python train.py --n_layer=21 --d_model=192 --head_dim=96 --d_mlp=768 --norm_place="pre" --attn_scale=0.102 --init="normal" --init_std_up=0.0361 --init_std_down=0.00278 --optimizer="muon_variant" --lr_mult_o=3.0 --schedule="wsd" --batch_tokens=[16384, 32768, 65536]
MLP neurons of a small language model. Each row is named by its layer, matrix (up: input weights; down: output weights) and neuron, and shows model dimensions 0-95. Each number is 128 + 32 x the weight over its row's rms, rounded and kept within 0 to 255.
After each neuron's rows, "fires on" lists the tokens most often at its 100 highest values on Wikipedia text that the model never trained on.

L12.up503 [ 95 127 133 196 110 130 112 126 114 129 135 146 170 126 181 111 102 135 143 146  94 146 141  93 138  83 151 118  82 111 146 124 181 165 131 106  97  79 154 153 178 145  37  92 163  75  92 178 134 156 142  87 117 152 137 136 171 137 171 124 147 187  69 113 201 105 174 146  80 134  96 149 167 121 103 131 155 166 162 142 186 131 105 108 117 110  83 138 156 114  85 126 131 135 149 125]
L12.down503 [142 144 152 156 103  97 163  95 106 148 102 125 151  87 146 111 188 110 145 169 164 143 151 138  76 179  64  62 109 148 148 117 167 110  99 129 105 138 100 106 113  72 153 147 115  96 126  62 137 143 101  91 120 114 131 114 145 151 156 115 136 167 198 158 143  77 158 172 160  96  90 106 126 102 109  84 156 173  98 131  92 154 133 140  88 145 163 107 131 136 148 105  49 107 146  93]
fires on: ",", "ed", " to", "l", " of", "g"

L10.up706 [139 115 154 145 135 123 151  76 189  73  95 178 172  84 147 108 158 118 179 129 103 127 133 140 190 192 158 146 141 143 160 163 160 127 169 113 135 151  86 180 108 175 149 144 148 144 110 147 141 130 108  56  92 145 113 112 146  98 172 113 113 118 179 102 104 129 143 147 171 116 135  93 177 127 110 161  93 137 129 118  86 131 139 146 117 146 163  57 159  96 101 117 166  99 166 102]
L10.down706 [ 48  85 155  99 103 101 192  92 190  54 131 122 106 141 207  99 121 101 128 120 131 128 160 165 111 134 125 154 124 146 148 164 155 127 122  88  91 158 114 159 152 128 113 126 109 159 180  88 131 199 104 103  59 116 147 119 155 115 120 134 142 102 130 108  62 174 107 115 130 155 149 138 177 128 181 158 171  76  34  48 128 116 127 147 138 121 169 105 133  90  88  96 128 184 146  90]
fires on: "oc", "om", "os", "at", "th", "i"

L3.up368 [120  82 170 141 151 106 140 102 176 104 140 162 157 109  78 125 131  63  74 161 155 140 108 136 122 114 201  82 118  59 101 129 152  65 125 119 115 110 156 135 175  74 115 222  91 113 131 111 131 159 112 159  38 158 127  97 116  98 148 118 184 148 123 126 118 127  94 143  82 158 157 103 114  99 142 219 140 107 128 186 127 126 165 115 103 157 168 102 155 126 154 115 115 157  86 120]
L3.down368 [122 139 100  84 190 143  79 162 127 148 109 205  71 164 126 135 136 130 145 136 154 124 122 187 162 120 144 109  97 177 132 100 176 156 104 144 182 126 121  82 129 134  87 182 102 128 166 113  96  95  89 106 140 109  93 169 140  47 133 124  71 159 150 153 115 123 168 165  93 102 176 121 114 180 138  78 129 173  99 125 124 135 115  80 126 135 106 109 174 114 170 130  77 145 137 131]
fires on: "os", "in", "us", "use", "r", "od"

L7.up88 [136  99 108 138  58  92 111  73 174  90  88 179 137 175 122 138 130 209 168 162 157  85  88 155 168  78 129 110 107  63 129 144 140 176 132  90 105 110 105 120 129 122  74  82  91 160 136 171 147 119 110  80 173 135 115 144  51 136 187 135 163  98  83 146 115 140 155 148 126 136 159 139  99 135 173 155  98 123  86 161 111 112 146 165  97 151 172 143 100 113 111 157 109 120 124 127]
L7.down88 [110 132 132 154 146 131  96 125 175  83 127 180 142 165 118 133 105  84 122 104 142 128 110 194 144  66 116  43 124 114 125 135 117  86 118  98 132 190 106 127 132 158  42 115 162 172 115 142 123 196 112 112 121 161 104 175 114 146 118 168  72 109 136 148 100 120 214 134 166 133 131 137 130 136  87 121 128 161 138 141 126 109 105 130 151 212 105  87 116 128  96 193 158  97  79  99]
fires on: "il", "at", "l", "ron", "s", "ther"

L7.up103 [ 69 143 149 168 168  86 140  72 159 137 130 112 137 167 132 149 141 137 142 135 163 116  56 141  53 113 199 152 102 140 110 201 122 105  91 102 134 149 100  80 139 121 168 162 121 118 120 106 162 140 134 141 140 147 119 121 108 183 163 139 176 116 153 175 135 110 161 104 112 164 148 137 113 140  75 114 143 116  86 120  69  99 156  81 131 160 170 114 155 148  98 102  55 161 177  94]
L7.down103 [135  99 133 133 159 126 115 151 143 152 173 217 143  94 140 113 118 123  85 110  90 155 116 101 182 163  93 151 127 105 162  93 169  68 126 111 212 136 138  95 131 123  98 175  70  85 147  59 111 114 128  69 140 129 132 126 108 100 132 148 127 113 138  61 107 119 200 166 116 126 184 152  87 173 162  95 151 121 115 162 173 119 125 187 148 175 123  92 133 122 106 148 119 102 137 101]
fires on: "v", "r", "ro", "g", "in", "0"

L18.up255 [131 100 137 131  86 142 103 162 178 153  84 131  94  94 147 140 164 128 129 135 132 158 178 109 130 170 154  85 171  36 114 123  99 111 174 165 112 146 142 109 109 154 228  57 116 166  89 114 132 127 125 119 109 139 100 137 118  78 146 105 152 124  94 123 124 128 180 109 152 117  69  77 131 144 152 136 125 131  84 210 199  85 136 115  47 116 146 139 149 122 100 110 107 121 119 155]
L18.down255 [ 84 123 113 109  90 136 102 124 144 130  91 109 120 115  93 112 135  56  82 116 123 105 140 140 114 123 137 131 153 116 111 117  91 157 140 128 142 115 120  91 182 102 157 154 123 154 109 150 140 139 124  98  88  76 105 102 174 128 218 111 136 126  55 185 136  87  73 100  98 170 167 183 165 137  91  92 130 111 133 188 133 171 166 122 167 134 163 166  73 176 102  62 148 134 118  71]
fires on: " s", " J", " S", "ill", "iz"

L3.up166 [109 129 106 138 156 158 123 130 131  84 127 131 119 118  94 125 116 166  75 145 100 171 157 130 119 120 144  99 130 112 118 115  91 136 168 163 134 140 173 159  99 156 170 155 139 126 133 120 123 166 167 115 137 158 146  62  80 121 138 118 110 113 153 143 108 184 134 149 157  80 193 121  77 152 118 148 138 187 174 164 118 134 106 142 132  71 152  56 115 168 131 122 125 109 165 136]
L3.down166 [131 128 112 117 175 148 209 120 126 117  91 148 164 142  94  86  94 184  99  85 107 109 111 137 223 107 122  92 145  97 165 132 126 118 115 124 129 126 155 144 125 170 102 126 154 111 122 118 121 138 138 155 161 135 107 149 152 125 147  79 126  99  90  85 127 102 133 112  97 108  96 104  77 140 195 114 124  86 152 137 145  96 197  96 122 137 138  75 139  92 115 102 179  98  86 178]
fires on: "it", "ot"

L15.up61 [160 136 111 136 136 117 182 156  91 144  72 149 187  79 146 151 133 173 150  86 128 166 134 108 118 124 105  71 130 141  96 147 196 106 141  93  92 113  80 111 140 123 167 165 161 163  55 162 120 162 158 170 151 111  82 113 147 160 149  94 141 163 145 167 121 131 159  93 105 119 126 175 172 111  89 159 153 121 115  93 112 168 160 179 141  83 137  91 115 130 166 124 185  97 186 153]
L15.down61 [136  76  86 105 115 149 115 107  55 158 141 133 136 163 137 126 158  81 153 114 132 111 117 160 140 122 113 174 119 134 167 171 144 121 137 157 247 124 139 172 139  98 115 117 115 136 108 125 176 192  99 139 124 132  94 183 151 117 140 134 119 135 189 168 100 117  98 126 164  91 123 139 104 111 112 102 121 151  78 125 111  89 100 110 151 137 147  44 125 125  82 151 132 136 103  98]
fires on: " is", ",", "et", ".", " number"

L5.up394 [119 107 136 140 164  58 159 123 134  88  91 166 162 107 179  34 135 164  70 125 107 170 165 108 143 106 155 120 105 146 155 137 131 150 136 125 164  85 169 128 108 103  75 126 138  86 149 186 117 108 160 163  92 172 128 158 130 145 154 204 100  81 145 177 119 161 151 138 152  94 115 126 145 187 105 167  90 112 186 118 162 114 133 137 150  70 119 152 133 133 111  96 116 109 117 145]
L5.down394 [135 109 103 111 183 126 106  99 102 149 125 115  85 114 134 199 118 129 138 147 137 178 189 163 130 122 115 108 113 165 167 126 101 110  87 127 142 191  91 156 126 133  74 120 190 183  83 101 141 129 149 159  81 136  85 154  95 131 162 110  90 159 165 185 103  82 154 107 161 132  72 163 143 152 133 126 144  83  83  82 121 143  91 106 114 144 129 103 191  66 161 221 121 108 128  69]
fires on: "at", "et", "l", "ir"

L8.up219 [160 162  84 102 121 149 117 151 172 125 136 138  79 113 142  90 139 113 169 190 105 166  86 168 194 155 166  97 149 139 171 160 195 126 150 105 168 133 111  75 110  41 124 148 116  95  61  97  90 110  78 121 133 197  74 172 112 157  89 148 155 100 166  86 115  86 114 147 204 129 107 148  64 134 161 156 100 163 139 122 145 145  94 137 137 132 156 112 149  90 163 159  90 102 170 144]
L8.down219 [155 138 106 103 150 143  90 141 215 121 155  92 122 104 135  91 134 143 166  84 142 107 112 167 143 108 146 170 146  71 122 114 149 175 128 128 116  94 105 111 110 115 139 111  74 221 117  98 122 148 126 118 122 146 164 105 127 100 140 133 133 170 150  74  65 123 107 142  91 129 145 124 137 157 170 135 136 114 131 101 138 151 121 104 151 142 123  42  85 141 107 103 134 133 150  77]
fires on: "th", "i", "-", "ution", "ial", "es"

L12.up439 [ 87 166 101 126 140 140 179  75 156 165 173 140 114 110 171 132  94  65 114 118 137 201 105 148  93  71 132 143 118 160 138 135 126  98 106 123 136 108 192  89 144 108 140 105 135 135 189 108 164 138 124 142 146 157 149 152 141  96  87 171 156  83 109 139 116 122  82 166  89 155 130  86 144 154 128 121 119 146 162 132 131 122 118 139 110  77 118 138 124 151 104 115  84 166 164 130]
L12.down439 [209 138 171  63 140 130 168  87 102 132 123 113 164 125  80 134 145 111 169  74 157 143 136 138 100  88 148 119 145  96 108 155  68 123 126 107  94 158 133  84 110 134  92 126 115 124 136 173 119 162 133 163  58 161 200  71 133 146 119  96 111 117 110 130 150 111 120 105 124  20 101 135 153 156  80 100  82  63 132 136  92 140 184 160 154 150 127  96 155 178  79  91 102 153 162 155]
fires on: "in", "ed", "n", "ing", "ack"

L3.up438 [158 118 173 212 182 125 135 176 193 157 131 117  82 129 181 144  77  54  97 151 187  70 184 152 115  81  94 104 133 153 165  65 115  64 143 170  99 105 149 117 106 140 187  85  99 136 135 162 100 152 122 122 160 151 129 144  96 164  90  80 107 124 113 117 150 114 142 170 192 112 139 157  53 136 119 117 121 102 182 150 154 136 121 151  83 102 139 121 127 164 131 180 152 141 135  98]
L3.down438 [134  88 113 161 165 164 126 141 115 128  91 135 136 121 148 115 133 140 168 101 159 137 126 146 172 119 102 112 169 139 197 195 131 143 161  99 142 141 167  93  75 120 124  79 158 131 135 124 117 149 164 177  90 126 148 157 113 119 107 105 110 104 126  96  97 131 142 114 203 135 105  94  80 169 162 138  90  72 140 100 156 139 148 159 148 109 122 122 152 166 110  90 114 125 103 109]
fires on: "it", " us"

L3.up34 [102  55 192 184 156 197  91  97 155 115  99 154 101 129 135 121 120 117 108 111 132 131 153 126 118  91  79 130 164 133 134 159 128  99  69 156 181 124  84 117 125 115 124  70 158 137  70 155 142 151 108  98 109 135 156 144 133 148 157 155  84 129 117 129  99 104 172 201 171 134 127 201  85 124 136 122  83 108 138 127 176  86  89 118 177  95 118 111 155 103 155 137 113 115 169 119]
L3.down34 [131  80 162 169 191 146 116 157 143  97 101 145 110  95  83 109 134 131 112 113 164 108  97 192 233 117 116 105 105 131 176 153 138  91 154 120 116 132 145 104 155  92 137  84 144 136 105 128 124 117 116 108 160 113 140 126 174  53 116  69 113 129 156 123 106 176 179 139 151 137 172 112 113 174 145  84 115  84 183 115 128 105 139 139 112 109 122 100 150 181 159  87 167 116 113 126]
fires on: "it"

L10.up557 [ 66 134 120 123 157 121 157  95 106 109 109 100 131 188 163 135 121 111 145 139  96 143 143 101 100 141 122 140  63 173 175 130 209 144 143  96 177  99  97 135  91 161  64 107 165 131  86 106 195 119 167  66 123 121 163 155 111 151 118  96 145 161 100 116 142 143 112  83  94  75 146 185 166 123 131 146 156 129 102 177 157 155  93 122 140 124 118 142 170 128  72 160 109 109 158 189]
L10.down557 [167 106 121  81 115 162  59  78 113 130 115  77 104 137 167 128 142 149 122 136 129 101 145 100  88 131  94 153 103 123 132 146 107  85 114 133 127  54  93 119 152  87 119 177 134 168 136 194 135 154  87  54 103 102  72 157  64  91 169  81 161 148 160 184 127 141 143 149 144 117 144 110 178  83 193  98 152 144 159 167 138 132  92 132 133 117 122  84 196 104 163  91  87 109 102  94]
fires on: ",", "g", "ther", "her", "e", "l"

L9.up138 [129 145 150 179 113 110 111 146  88 127 125 157 117  77  93 167 153 139 117 121 164 140  54  51 171 125 105 129  93  94 102 184 193 130 137 112 117 116 161 158 178 157 163 136 118 102 138 156 155 115 170 167  72 135  99 211  96 119 116 129 113  62 144 142 111 124 157 125 175 138 175 124 127 178 102 107 166 179  80 113 101 132 119 115 131  94  88 102 103 100 121 142 116 204 166 118]
L9.down138 [143 106  82 140 107 157  93 125  67 131 180 138 162 147 201 136 152  56 151 104 160 139 123 163 103 214  77 122 125 116 162 170 154 137 136 161 101 119 138 125 125  95 125 188  94 128  91  98 142 145 105 120 175  96 104 136 128 175 115 148 121 162  69 147 146 130 139 144 185  87  81 128 107 104 150 154 158 131  84 116 118 170 127 110 101  85 104 147 180 103 123 159  97  71 162 146]
fires on: " to", "ast", "ay", " of", "á"